Weights of a small transformer language model.
Size: width 704, MLP 2816 GELU, 56.3M parameters.
Architecture: LayerNorm before each block, rotary positions, tied embeddings, normalized queries and keys, attention and MLP in parallel.
Training: 580M tokens, 4425 steps.
MLP neurons of a small language model. Each row is named by its layer, matrix (up: input weights) and neuron, and shows model dimensions 208-463. Each number is 500 + 40 x the weight over its row's rms, rounded and kept within 0 to 999. Numbers have three digits each.
After each neuron's rows, "fires on" lists the tokens most often at its 100 highest values on Wikipedia text that the model never trained on.

L7.up1328:438474486490558594509545540443530531477498541467525501524539404579472488500549480493448540466470567521518497465475489522544463533524508485544468514587475517495500574447518524499495513509512514482533532485461460486435445518500435491518553497498559462583513448489474498482466562542485524509542517586507392523563453526523486447498601418440513557494506462458466457468496445484465449515453463450449504524511559590478541512541466445523519404355547542563505427452524465502496430482538527473400532484546496510447461537463488534463506491504447504532552469479541504523506433487485540546560530526500457510449545537404476510561557460470510495544512542524482457494522485551473421454537553448512441411464502482449440492537503513579586526474485489484512539421545488552524465506481597
fires on: " for", " by", " as", " one", " a"

L7.up1377:459475472421494471550508525524427536449440487553460461469515378480520528438494457458538472483469526524521516561492499559494490559535444512529495535498546460513457467479457506415496497532540555528468574464603476497493424554541504497535564550531550503570512478505448501550495463506485523480524489541488445531521469491643504421457497479499490501607598553467503479462508507530490524590463593524453488480522493533517502487542481535488493500498482501504480464535562436536560509552485540487489493550505503445464519572475518487484559503523609490529468512463486562479503477518498555485443460545521537526496460485479440491474503468475431478562498511516489559524564511469472491510583520482464470487477457479480515464515428488519583476498529479526554502528499513495541523456508508
fires on: "s", " re", " ", " be", " con", " dis"

L7.up1379:533458482481496501464523484525462559566464464517476453499534520496510509594479459476553520471482478475529529432456476465496500511473542485498509502510538484582443583393488519542500494457522513526506543498567417508488619442487516481497543497506510548486509508471531528452551564498492485532554434431495462490481535438454457458490494528491521494422521500505464544505445545530478504516532537418517544548568500532487583487427488501500534529485587505424558476494525539437479473465488412602455460447502491507443482486521543493539511479514484487462513499447498503542492528482426476514449476482497499546481418565438502482496475507547500430525502451489490431450535562525437487511533504481468530440513553481488518510557470484539446500493427546497439507476459525564442521497479473
fires on: " |", "-", "\n", " (", ";"

L7.up535:426505509482549520556551534500443443506520486534438371426441424523526479464466433479527439500421526518532436420486459532510506496512525478480555469543475569562519498528497438583528469440517553514458501528458499487501538492586484554518595531459520515520561567486472518527463512465534531524532519516446461485502518522465529460513473488535482525490535523504453456538478471568465589592495498494572549471574528514508553485495543470543517557478503514511513553538581489418524490465459498533482491435516536486503470500438523582510524504536444545485479462453528466510519500476445499603480457525491568547391502517530494516495506542526445456495484513535507495510472498515503541528556468500443443473564480452519504457456552609512497476433555523573576513469491505441545593536480520
fires on: "1", "2", "8", " R", " Arch", "7"

L7.up2102:511461474496544523520507464468509580542470507568549393405474483494415490512552517387466491478451494453492509527568504496502522439519579459501472451584528517521640532478472405537441521505448546516489544527497467419528506485500548498474533475555470516513568605466477462560425578559467565566504512539462497481503511489467419544505500446606574452439555497509557486477503518513451502506430495461535471560488535512475558462514576389519472500468551477503554469452593501541470509502443478531503534542460510463426551458525495518462498555490481501462499506445471483480507506520540467502426529511485510470416418521511460460483460492491526497547462510520509499536500517516443492522446502494589532496537473512528474537453404497504460559525446484479491456490500586506548560475501531
fires on: "d", " ", ")", " D", " sp"

L7.up1976:480429506526488501516478561449518496538499479484457462369467491568524529488505570503516487505484574538511524417505495486475522515577399482467462533505477519513566472495559515513526478499493565506480501461471493431552538462518473462506592528548540493435447581528454483380519492505582464475422527540470461499523516520543416488513535479523523463437496502471508534437541549497435477510473509452439517475524491492523430471498452540429466519473506585522410458535551483432519451539518549477453443527450533421489590522534460538587494506492563482476534460570479497476468500573555475528486500535496488513382480433484447471518533477492473493487493550485517491486542485574487494520453520500454553557509589484585491482494432444492528516488502555604522534512487525514550513446458462
fires on: "s", " They", " they", " people", " species"

L7.up156:528441520513441398595540451503497500472540508482508517547470493527464492480478538510546527416448475501481528468615572418515503478456458478550474457608475519565462465509482532593479474508529484516470543516497427458520429426527480487448513436492635477447519546487486444572485603525534516580497462559486497480532470552514462526520513514437565578569513534522506572484593474560525497506501492499528502485437553502520539430465501424531520503473548516504568473470556526503508506504487497483535539500542521525505510524497422510417464500471460469485500478498523470539494473531471537500523461534477474518530405465529467531484587537569467467547433502530560469539533514482514429594538498500517513559539475512403485486515507494480531540554415529411491445488448545548510451470453589
fires on: " ", " |", " –", "'"

L7.up2804:417455498510527548477486450480507555500452536504399430464478490557476505481476510514430542500496529494517508514538463472477483530544445509541470531631547486510547474528480546551482488565509558487461535537491525527471476455570555558453501537520577479489518538517496446543465483518515443489426460583514525491547557563534563488589488516448489516545466573463460488532516497536513510434523521491405420486459556483446583425477483525548507495451571499508470513494512414484546497529525463534501496450475530442514512530452435537483481501498543588491484477513521511472473510613533492428468470504496433510485472500485451444537525522506496460528499468532517553528453522486541466471452532459513511500485533512546538515565532476523504482466460545507482457499444556546527505431497583
fires on: "s", "\n", " c", "F", "e", "c"

L7.up1306:492496510508515495518562483532517588558491501508519463455461500548519522516483475459566522432499507513478505516559542501498492526556457500497544505533530496544528476479495429468483493538529451475547567577438501485498506565569483508524499483482561539503497506462507502458424525526513522632475496511489437499480470498476513432464498442512526506517533495547520490538471502593499446549448478461548462501501496506519491487519496504464548473471444495474544464515514477448502509447513415453453503441502495490496516463434452536521585499553503568559536414459521505411487485520521495538506510487456497560508506476513449514477472504524499473461484455527534541507449466527563563510544576498463529517511497547426488509528449481498495601452554527476572445520520510507459511434512458
fires on: " the", "D", " \"", "ent", " ", "d"

L7.up1469:425529500371458491390524555503489580470527508476485467388522462488493518451472542462506529547481428502494566515524457507526565520517468452450500509468434464504517485471518472520515457491564488424492489447531532452509541505537513475479526494489482518441459543496502420507477551540446463492517516512499457466439541522451562488602502457538494507652476549557500541507502491558510461514524492526517456494517585518547462446517548519546468486546525598526532528477571458572564496531404476516538531481466485542425475454541436488548451522565494519574418476492486493482541563587509470509528522546435522516456465550588511534466469569509497472545386547526493553514529494488510521504548595502475472493522499522469544525502452483490558459476487520522479468459537548530482563451483516
fires on: "7", "8", "6", "3", " Ad"

L7.up2467:469488466485492443547438494537515493524483453425484478481501470485518492492528491432487480484544479381498551489502459517501509473504539478486490519504497459499493426524497555527480483579534500556568596582464485539440487484514540509466485423436508433541480516497395486550528465490536522567545362499486484521528549510542513449529457420476505485456472487557450500497423490484519487507476509577466515512486502480571537497494537508483533534490530502487457472497525521459503494490534489569504601493558509513532589480497502446500532451540504484497432498554503443430489406531464509517548504568397412505603462506483523522490482484521466510539560444520520436514493547506535511547519453528520508602502581478515537551501488469511528569507527489483470593467515535560522552456520463
fires on: " H", " M", " My", " S", "Th", " T"

L7.up964:489463455497484589537506497489490512486495536487481503505491525519490459453468539516555542463543479525546535457479503510519538472601499492555555463548486426558498507501465491537483453491491533555492510577456521510510504528586483519544592493495428501506542539496450549501417555497544362515486523524513485465547497540563447520488477531496532510537482503530530527556456523495547483550505449511540449561536531553550565422476517482564503491450500494546561491394474439511494491537498481493477514507434555501498521514508507534542443534510519458473432495521554557596487517473478462452491480492493497516464517533481522498507590505526512477489452498413514527471500526486507463495594535443534555492513573568512503523476428511502488520453565513530486491502466530495514498464492565
fires on: "0", "ho", "|", "NZ", "A"

L7.up1172:467466488538438487488458449570456576436568507471523461443473483559532503533464547486415495478497533509466518429543495490457519545520487462480534484551461488495617544486469479509489506487482523478516553486525476509413552452547571549475585511532482458536537573446493392577493494511485485477459522510491440487484540458560464526604514521478533487490475534539537518503457556535509518499465559480404564475531494448501419484493536558549527490468446531508464538455491488471555487513503526506523464501484479525479510514491439501478469462593470591522419498543510418523520501489454421546491552488466514504501472489522480528522508445424509403542499513463485515563490541570495521507524473514534494499407519517507551570541468512476550516501486520488439468504484496484502489442531553
fires on: "d", "uff", "nd", "unch", "id", "t"

L7.up878:541534526503443485573517520436472478533566498507479527543548491517462495556530471455476495407434517502495489489553507525477521448463555465440495482478506530557490507462532539561567490513488522484501542538506404511496506594488476516524539471459549458540509521500562542504505440507513406482457418514501486536492505490549477448497605572489540518558492503423452590585546448502506463508483501471476447505532480509443488481453474478513560481503443580537499497569571485418547478451486502484558495479590521540438551574483518503549534528508578518481386449488550447467518500502448553477488490553526489459488528530520504598531516413445525504464487478508476485509540484458501472522481490437460490566460496486497516466475486512533494521531499520456587558501461508501476462486529502
fires on: "1", "mb", "l"

L7.up490:465508418468504512425504543462483495470493535483568496486439523483485490517514527436489547531477488515465529498518463488538468493467508449491501550477518479512590505450451479478464412507461563444561496507521461441471490545526524520536506460531541618485542527488553477497535435503513512527406451515461499479449455551502525463500516492450505506538572603524535539465548564539523530517416489448535457484492504569478429453542505509520547426489489538523499470451507468487430508457458493564503556533541523525553503529483475564430516516479469518527375415475458495439436469439480466478458491465528476527549449505479450504508612532517423455458543497529518520487435506478521529521514570488542456514511465474440511480488574538506455566525463503526521468513477544484518559515441555
fires on: " ", "er", "gra", "al"

L7.up2560:494495427527496420522478497461491531472518508469364451438471519474583497552483486502508484502449481537560551432526456472446523526491558539531506531553531386550421461413471479457532434524450507483542571572431412520469527558558502584494500358476497522554505474547476474515477481471493522525501515527461464459558461507495458493593509474536511501505530570477495477481457514526557499508411555496469485524486482513491510487490457446530535476505547487508500533544563539477473540460468426535480496590533426481400485430492517529520448523490557460520504457471504474510524543496501513482521473588514476531469476503500545537441449496504461507495498508577518505521559506474478504557527507474466408466562486570537488535518526543546479519445499539453576502498483546503439557395548510
fires on: " ", " St", " Dr", "n", "l"

L7.up962:495564480486431552530507507460491484492537445596451473551444437523479456456381526525450517484502540506444532541519486490490448455522431564465440465539440519455471528521548537567517486516567536528478499527533489451495584460472501471518499500498525538502568541529505471545451536473572422480497508501536471528510515521487501524563532547475513539477528525518461551429560495589541442547468554466447531524535509439526558511518444464536491502504479475479484544474535373468547450490498539555593496557518534512542559503525476592491473517505557456540514527484491483506455495490523542502511482548494494565462433479492558523523471521462462490438477548613515492495453499478503570518575446439530418470439462572437515529471516557510556556463517538509524518481424491495529466528598486
fires on: "s", " was", "es", "1", "att", "ers"

L7.up2361:482522541509429449553478486557536487437473510551503541492478551506494493536539503509525467539462521438551440563513502552507491536499487499475522494534510536473483512492504562458482527562477559528480580533534465529517480471500486482484535503478541547585550505599506474468406515524533504530480438525490493482489432577541497484536526460461514482569549516456532461453525514470456463477550461497493574594477496528470507479501458433511487494478510545512499479483456499562583542531497496496575533483441446490542522593591509507461481531525533464480491468483487469495394474586538547472530478562476539524499496507445513507545576538544464458524540527492445564463519478488470434507555529481482513453582543496407504461501453468474573538545460503456529485507468564525435536440533545
fires on: "s", "a", " League", "re", " S"

L7.up2462:442483566535495477474476491479529524529504572522488462428468451493545514490527490456517488533484526519468436469553499551436543505468469546454454468506527438517484457500463470502500485499544480440567501503437477474495544531508448469537516427528514517497500514475416476531479469505512548511480460518505487505574464505549532506535523548494555476523554548496477487491499471474505519554394616442537424478429475471493512505512495449545542423488509605512428467574481461537516486464485477507537513525516483451511600487489418465437549530534535463593537520503529483454501567513491468576442492480542547487424477474468496502507541497530499476515486557520433493469544542580508490482482520531472530458553561514469512451526498561495542553442507563499489471523505501495459619427487462
fires on: "y", "dy", " Mad", "D", "d"

L7.up2651:453453421496563497534565521467523455455494544498543504429484523500545514463506451475438506419455529505516501435478524576503494501446509437498508459489482500498493565495484482496492560535475542436562565489487450512490440476511530564487510416538506495635499475471514474487461550465532541469492491541539463496480466500473493554522583455471430536502533530472526467491539607497537535501525456494500537487504599511506523461485470494483472514423606519512486558466496484516502524461492525520466546543531528480544513531443477572486497576515566509531400472446518495390507484509544470468441442608511443468431490512455470505461491475507464470417474474422477489498528512446528514540451461429499469462474505512526473535532501489475544530476428532499556503508469552490534488504487508
fires on: " ", "s", "-"

L7.up1013:478503549597492462534484440466518576542504523524498549521501532547468518505420485499516506499450526484528483407498468500469460523582551503508455551477529477479479542402507531480511415490564498510504585544471500471515578392478502485449512495544549505553528495396517533552536556521507507463465566570440492501534476474538450487509536501468508475432570488512497456442539487535562475522455507460502486444498502489491554528437512478549489517460567441484410427412520487470490485535381410517473478508575541491396568498472521522467490451567522499396449512556451472514470477540446566541469550508462489453520494505478514605491441545514547440471456514545422489472503496538484550547538448495519565428507502507435497533499449455503532546451491559506496481486393536487457512439488585
fires on: " ", " |", ".", ")", " York"

L7.up1413:453448454386535469445479541464573447540566561447475450532461463493544479511495461456546422497461481446485398548488488445462526444554510467511521535520442502520492515437465462446549496496475452498402601575447502482477542543541435470510555435434520485567503506568456489496475444492496537488455479535498430520478505520558478473490441571527474475478425546581458584485490527532528461564433553507551499503528519441562461488480499522524504455437408552563424543481570496550497488453445485563451479535518533476510489444398337479537486495515552454497502466516505458499510513502469545434495443553487443488481499545500609519520469487556496479454502517458447545572464552458427439532499532511401440490392434471515525527499519559503449508431439550520575543505506537480511494496574587
fires on: " N", "N", "-", " ", "e", " Red"

L7.up515:538515493456569546504472530443535557488524575550506502449537463476521440566464494494467501532452482426454531472503547492504496486491488567495530448507440494562532462523511495480462414513485550515487515470475487499412532591498435543550534517482527484432495488541448498457505494572511528471493436511434512490499509498488499476529470525478569520502549485586492528495456483503433419477416476433537486571497506493419452469486590452517578498477511510514473452536461544398455470487483460560511531555534437426536517422530451530572502511449452589477503495466501439539446539571528467516489548523456526570464398450457442526487541504507498489587536471560441493481518505496390471540497516488466531536534511466466535518429553449540530507513487515530491526507454558461551557392511585
fires on: "\n", " Ch", " (", "y", " D"

L7.up832:534481538487519446435474621500488488451492470465491528569466495544505439528541529468438455400495508413454536522503456463521491538487449493500577484510513517482520542515505498443496412436548532572471458553509462475512554512449577559581515515454496557456591538485489514479528563600417491464425527484450511438472571388532469425498505560480482505501435532549507521472490526598517486605506528558548476533489562490489491439478503420462480466490493533538476486513464514554500448551515452515509475588534541503458471518563444490433551502519562542498496494552547544552488539521527519462512447508423512508500503507547499543506487568517489443501525503442553557534552554527468479508561474491513555503467534503500551516483428481530524511553487580510486473477502522514540438574516435
fires on: " |", "t", "al", " was", ":"

L7.up2007:485492495463455456560473489556537571594524481475506440525511522476542532439473587475454497480444484484513522491545476518543482521504481480488533519521486462478598483448440527541537509462516565529563505502466506431541506424491543448435495445487436527521541534529561492562481556493558510502503504569433517538494480524516493475519516485433528424536551473426483521422463465519530452513505545504539444534499594450514504491535574437592556490463488547434506525486544479539545489547478466467472559488491565478451562414480482502535562528549463471537491549526525480523499506517540469501518413494508459471496479539515477492508537521487474456530435443502457529503453554532465567560579474513452529443481483550542474457484555466486554528441529558505539528491473515475442518435470534
fires on: " a", " ", "har"

L7.up1099:527566434429521494531528515477447442498527535507470502546431445505553473464478481484484549567496514480504468451589469497514502500444417507480524478581524479567488456513484479537478490504514583547543498505464499456487495504516602528543561494533491466507538549502448479516487541530570521484527506471543482480487509463502467494590467530494620527556515504554477438506550538482515531420546528562488506590488473548496450504414569497521541505524560485593561541494531497460560491603506519525527549516491519498486501555558460574445575565557544488484495528545522540508480485522454478426486582578486459458471475428490549507496558556525495418543503494481505527551546522493495554510512453485479481388499512515470550556507428547516554485431523532471484490493517503518543566464484502
fires on: " an", " R", " St"

L7.up2073:455521549534509517553469455534468484423577539496461516485524501532492562491451509436457575480486598440462483483543528502534542601500553549519572506490514511491557519487484486501579469449537575511579493533442534571425592507562477503584528459500563529474535518540493437571526513537452526517506490505457449490460495425469500496556553423511515525516584443509454479442506600455502571532470454457495457491486531466519414472504465481533481483514484492595512496489474462481557484478547491559478551474525442559536486500480488574500477545556558472561427456478627465484482479510464507486502505525494528548550539491379518527457505501546494495501482477507448454531483512472494508518526450449416521397466559515552499480518475440513444491537518552432513565478490499493517550464467547
fires on: " an", "s", "j", " V"

L7.up2069:484501526474504467464532561440544547567490499455481482425484402515478501525514563479516492467497477450531510480510517388447464519547429543397567462490508489450485460459530528534542451479465598478469513564485456480442537518525552542528484481511501612484537498463481468492498529459488501533508524520404513448500480470541490469521502554474512471485517542590493563496537488506521485501499513405454513573467598454536473475514483429492509520560464522501505510524556464488529479556491429469460568456543442502508511532463568461592516540481479467533493514539502497457507442492495524502507471520533490541361436480504528467518536519488396450587505444594467453528480517441511469524552448472560480489504516449496550457480388447555495589525444481485487506522480498456588548501512557
fires on: " S", "s", " I"

L7.up545:467512538475532523600496564487510541579516538534413532483439449503553481452476517518496500514474503478500540469476558449452489520527488502526549505474507548523536503520509510507482507516484520547497516487508498457497495509506545532544466487482478491532454537492445478498475524578569579440492547562550500520475557480481476452539533519527592514479427491545523518529558535495492485545476531504492460514563459466489496481504485465557517433479538492468472545513481500413538517491509490501522463522470483471381458554513554475502540486573485497491520478511593506526446481446519457486476504458491443557526503501515499495532518585520510452507461485475478471480524483549477463520475542481493415368439472480487516541452554640508489459490475538495518546456529519510514552511538480
fires on: " |", "d", "t", "l", "at"

L7.up648:476508461535442498506551517544530547502527542434464479430506470487487532456545528499479462458469497530533365494570531530490508581473493463484507471500475515556573484511475491470478390517515488490573484513530499502476505550493551484496555468569501484584532516502460511446530548500540496506494478495449412489457508493514491519542536499541534464510464457457482499437551542540523507496437470433433531539452552483494497488550430455501522481510564561446547488404536474467586505444457521541417584491444412469489532510545534516530535514572499500482428541512449495411524489527459428447416502508514462551492524589463497518550477456536470476480506551459515469535533531555496561480499469528545506466486573401458532523486451580521445536503466605429538585491492494466462562466528523
fires on: "s", " Ed", "ed", "curr"

L7.up526:539460418446544546474535521490467492491558476518469437511458533479450579520483487517519448504481542468512516520561475466480525504565470465503522544533511463552483466528489463599448500463536471524488556524410550483541451451578493475549473461443492495463497498482473520529412510497547469470520517506540503443487493538548442483550519510612463496510464479512573505541527523495496478497504486448444459498544463527507482509488489501452499505534480414584500501486550484506537531599537515581557541501506525530509555448490394555380533571530539444465479541485544532491495432435465479457499439560451446468549468506553487504573554503511506520528416479429510540491423533462429479503579504530504564531447537543508501491495524508490513549479449535543533493473400506508443515580527500
fires on: " re", " been", " be", "re", "_"

L7.up92:492406500482414526559533480535511501459496389552553542486530495493460461459559453431489496504523472423492514538469461549599535505585490454501512414497552452556566527528435543560506523527556517489502460531407515457555578480524506524530480450449490548485497497444510484463519455497514565510519491478471483513519490526497493452543526491502506487515546478479469437476522397529459486526429528547516477480503502545512532472536526441512485477496506428505509436464556447521558470510542513588501520464532469421535562453439464510478528496551568469473496441522483511515507491548475530536544499504487518544518413518458518524463523488503519455477498568581538517544475513486517534504482503502514512398490468523522582511496545539503381519438521529468558539493488501484506544489547512
fires on: "im", " Em", "j", "r", " Ch", " Jimmy"

L7.up80:403512505520541512514565502428492499463560484561478540531480535510526594493497484493483493562462473468466484462490496439504495432498499417480506482560486466492542518468491506492498495493516441502475496540499476539410493489506518508444495531487545562547541509474519480444458466468464460484526540501521503489467456524522526528519535566538459519464453490453488545529502497515462480585543584482451490533535530519493466503425557514510523588467498511508571541558532480461547450567469551538510478481523520480545527550519509542542548500524501469517492455536572464434484519446516516476490526492492487484476466484487402436499483534488508441503533498525559549491512532540533570488457448501468525442483539532490504475468505573543464531517484508456497489469513512473537451548554489
fires on: "s", "2", " Chart", " Act"

L7.up736:515493457483549537473524535539495521491454413443428386469481507527424543491491528418501532503467468536515434520501497431523492444499480441509475539486479419490500434470535440456552485481474564529481478432468405539529560571578477482508471489517514522537512588473532455473507517549497480501380567517422526432475497495438478486532585535522503492493506566536508561543557492449501546432468580494507486521549533485505503496498464495435528460468527542481561540476544490485560525472548437541552465524526517489468451474476511478521503484550566426515490406453536483504505553482544493504539510491525547521509525499523509528444441466501514481527458492488500556572454485449564489532488460518470460432481488416512521463520514446477439533522485526502549507513518543452525563493493480
fires on: "\n", "-", " ", " Sil", "ed"

L7.up402:522459448456488503550482490464524542477583540506473451407519525470530514501569555508461503464528516457494494485511429476472465509495429511485500503467468380588607506509497475478487460553475551471451500508557486477575537432537524498500516459519479522497517532515509492492442466502505481518520463546528514498498513481547521487498536486463563525429529536460528419488511547544526385539439534539457443501457542475523452489478535473546460508455487503530488450516524482489506488518521550529424491518415507480497478564536507469478504460539510530463422477508466516477476449573417525469488513515439453466460463503497556540544485581550510518548518473484529493431563493566538529549532399505425483553482486570474494525529553511489494484430508452537500428498508534521523494535592467
fires on: " (", "z", " N", "k", " K"

L7.up1164:427412525499533453526542502485439526496494506484466535500490496484492561496503509463524486496498570482464464530517500484484545438477437464420446524486470446580549528428469552498468519473539513496470506478568494506465446444510538475493578509485483546524514498531488478465476605521525497516491448590450470524585482553524512471541610506551570454489454464493500632554502459475554510473454501460416509503585498530442522477497497427470539478395419522436528477507535484528514453541442516503434484534571494460413465544499466465507506455552451541595491478569549489571535560512513528512414592507468526537575474547517566554523513467545492533504495469547474460413517515459465526529484492406460514475496496511434569430525591557547478512523490500469531509364505512492446539485565473
fires on: " cm", " in", " at", "di", " km", "us"

L7.up1708:413544493554495475446503501485485488454474545502493418479453455442530539497540532449449431421470455505534497364479435511533508550551507468537538471489479503501548446507496446552500465438490440499573518545485505533510519527505555529466557476492498476464482489533540518503452562516546448586462412540539540527518431532444535502507462442407521529460504558538448488495507507531424478497484576537557494509482516585517549400491476549500531503403544495574554563404483522481454550539471542478461532524486465482530454471502475496457506511497428508495471490492490503436506534455464445511477505573495491529538495491487547498489464561534470475440522473543512519504499527462519522598535533509502450508548518551512493512519524553506427493474496484532500504540414650542468523481495489
fires on: "2", "°", "6", "'", "3", "cu"

L7.up1444:518461443510518527434505515516552476513568531474565483540487460511552546532458500477460493529464462436524470520503481521500503467536468443503511526534524539464495483447486476462425528554536463519565554507504528478563446555532444491477507495435511575566497470417460442431350471560563483475437463517499493476493507536581452534548521478544483541480483546441520524450583582554510497516434470530514469593524508490518528503541514516504511464509529477535497511417518474468533516549465503578436542542587507434471462546485473441519474513507524486533508481478531541492523498515477537525514485524476422554479396550485443490533513532526544510504491555558479518544467562536520568484520518467443472451496524478451498480526442518553553509436538498427527538543452507519528465488521479
fires on: " de", " ", " a", " of", " De", " La"

L7.up2260:488502500510466484470443574526462488567509437474547540480519435512540518470500524481471536459449522464494499515567388476470481549556514479491527490445537418517558480450502498570433523573521480498499502560510504475512529507595511501551560550450522524493519505497512559468519541519550496485473432571487525496496529410506494459503549484432574435497435557534436507545479532563447502529535574495508444583470541510510475513497452487532484483470496478589509432484461482523551489539477519546457512541510474510463451510488524521528471482580488580490414514563579417482460536528434515454461469586507545462531516488441502495485444515581464490489453519468491542542530529511488512588481499461495476494546488506445506568461521548460537540476456533486585503474533497499475526503478515
fires on: " |", "9", "0", "1", "2", ";"

L7.up1157:498486419493500508438563571520533480471518461576499453523482496574506468493534556461456548383516515457585531481401574459481447478488475521492477495542571508458506442500539545501493468578529508534497525556492477423500439500564497495462514485505498488500538519444464509513529473459520444520483462482469492473470545494481428514497550573490537444484465513498483558590616481598490484533492508479521465518472493458480480481434490474548438495519564493552514527547487426551453493491570511503540493563558562437519478495478600485506563508492547442526507533470545503462470484494512543397508481523535503518480491461570507492510545536548450500530518516512495499512533488478464444563429500501504550534455493449481497487507485447478493531484489544551473500485472512543469504481460498
fires on: " |", ",", " who"

L7.up2203:487416517457453493528545472517478578472493482518474506541455475540528532514492550473426467461496554483533448447489517520544489536483521520486489456515522456547511525488498502572512428471436502606509499547583419490575465503523562543532497496524513474560504506491503522479455527488571485511428458506554491467470532521474535482528516471447523526536425573595487535496600552550494462510475528490466503516489531451542475466423499526461455518466514520493534474547531538455531475517595539526517512434512476495452552509488531470503500550504474550540450465466524417437511530587507589492466568526476510514473502513436459476517524511466475448466470501557499469442592518531493549534474451524502569510461520546487523583517515528546357547510526536557481503487505484541557457513484516
fires on: "s", "ia"

L7.up2118:440497526454505509531541507569572507533486499510517506526514544526466542480481536444469440411417487478534415521558516478571448480525540501435454487552463473488457572470524470499504484492506494496526541533544533428462469563520504510499572510506497558541549506560528457590489495476498449557459445517433486515499510537466539522544501513469519541506614544502525551494542546564453462528458499451497515557521564543535494515505506493507461522537527562580500505433516518578480532540533550514507507544533550495511530485507480532490487531533489393509434501470488446471430483532449436454518507514487509527488526493499469502501472520580530497516497498466534529458528535493531533484453480478459474431539532486419520524462520547555544521568468501488420584535486483566450492477520436
fires on: ",", "==", " un", " =="

L7.up679:490482517501494491491542475512505529555454480514461431442425517472471509521541523510493505486441455506509444457516521429408527458462482472524516489565531449492541532419446441477511499527503554499550535477561520389506562463479518426502534479506526504480512540523463486542437482486563507474551461512352440518485462474487519522513507496508532575552598484420530459493503536509467466503502464480436470461485532476604451458479479439549492533502509523474484525459432468473394502551518520501576434475463460547521490443484490540504466490553412506550477531483537523516443509472537482478440439516491457498485447520494449516431490560536474454465470452489517452458511525523587546533601481424455464529517487479492514540488534508487504524456505598508473507490486529540446506523518486
fires on: "s", "sen", "ten", "ers", "man", "es"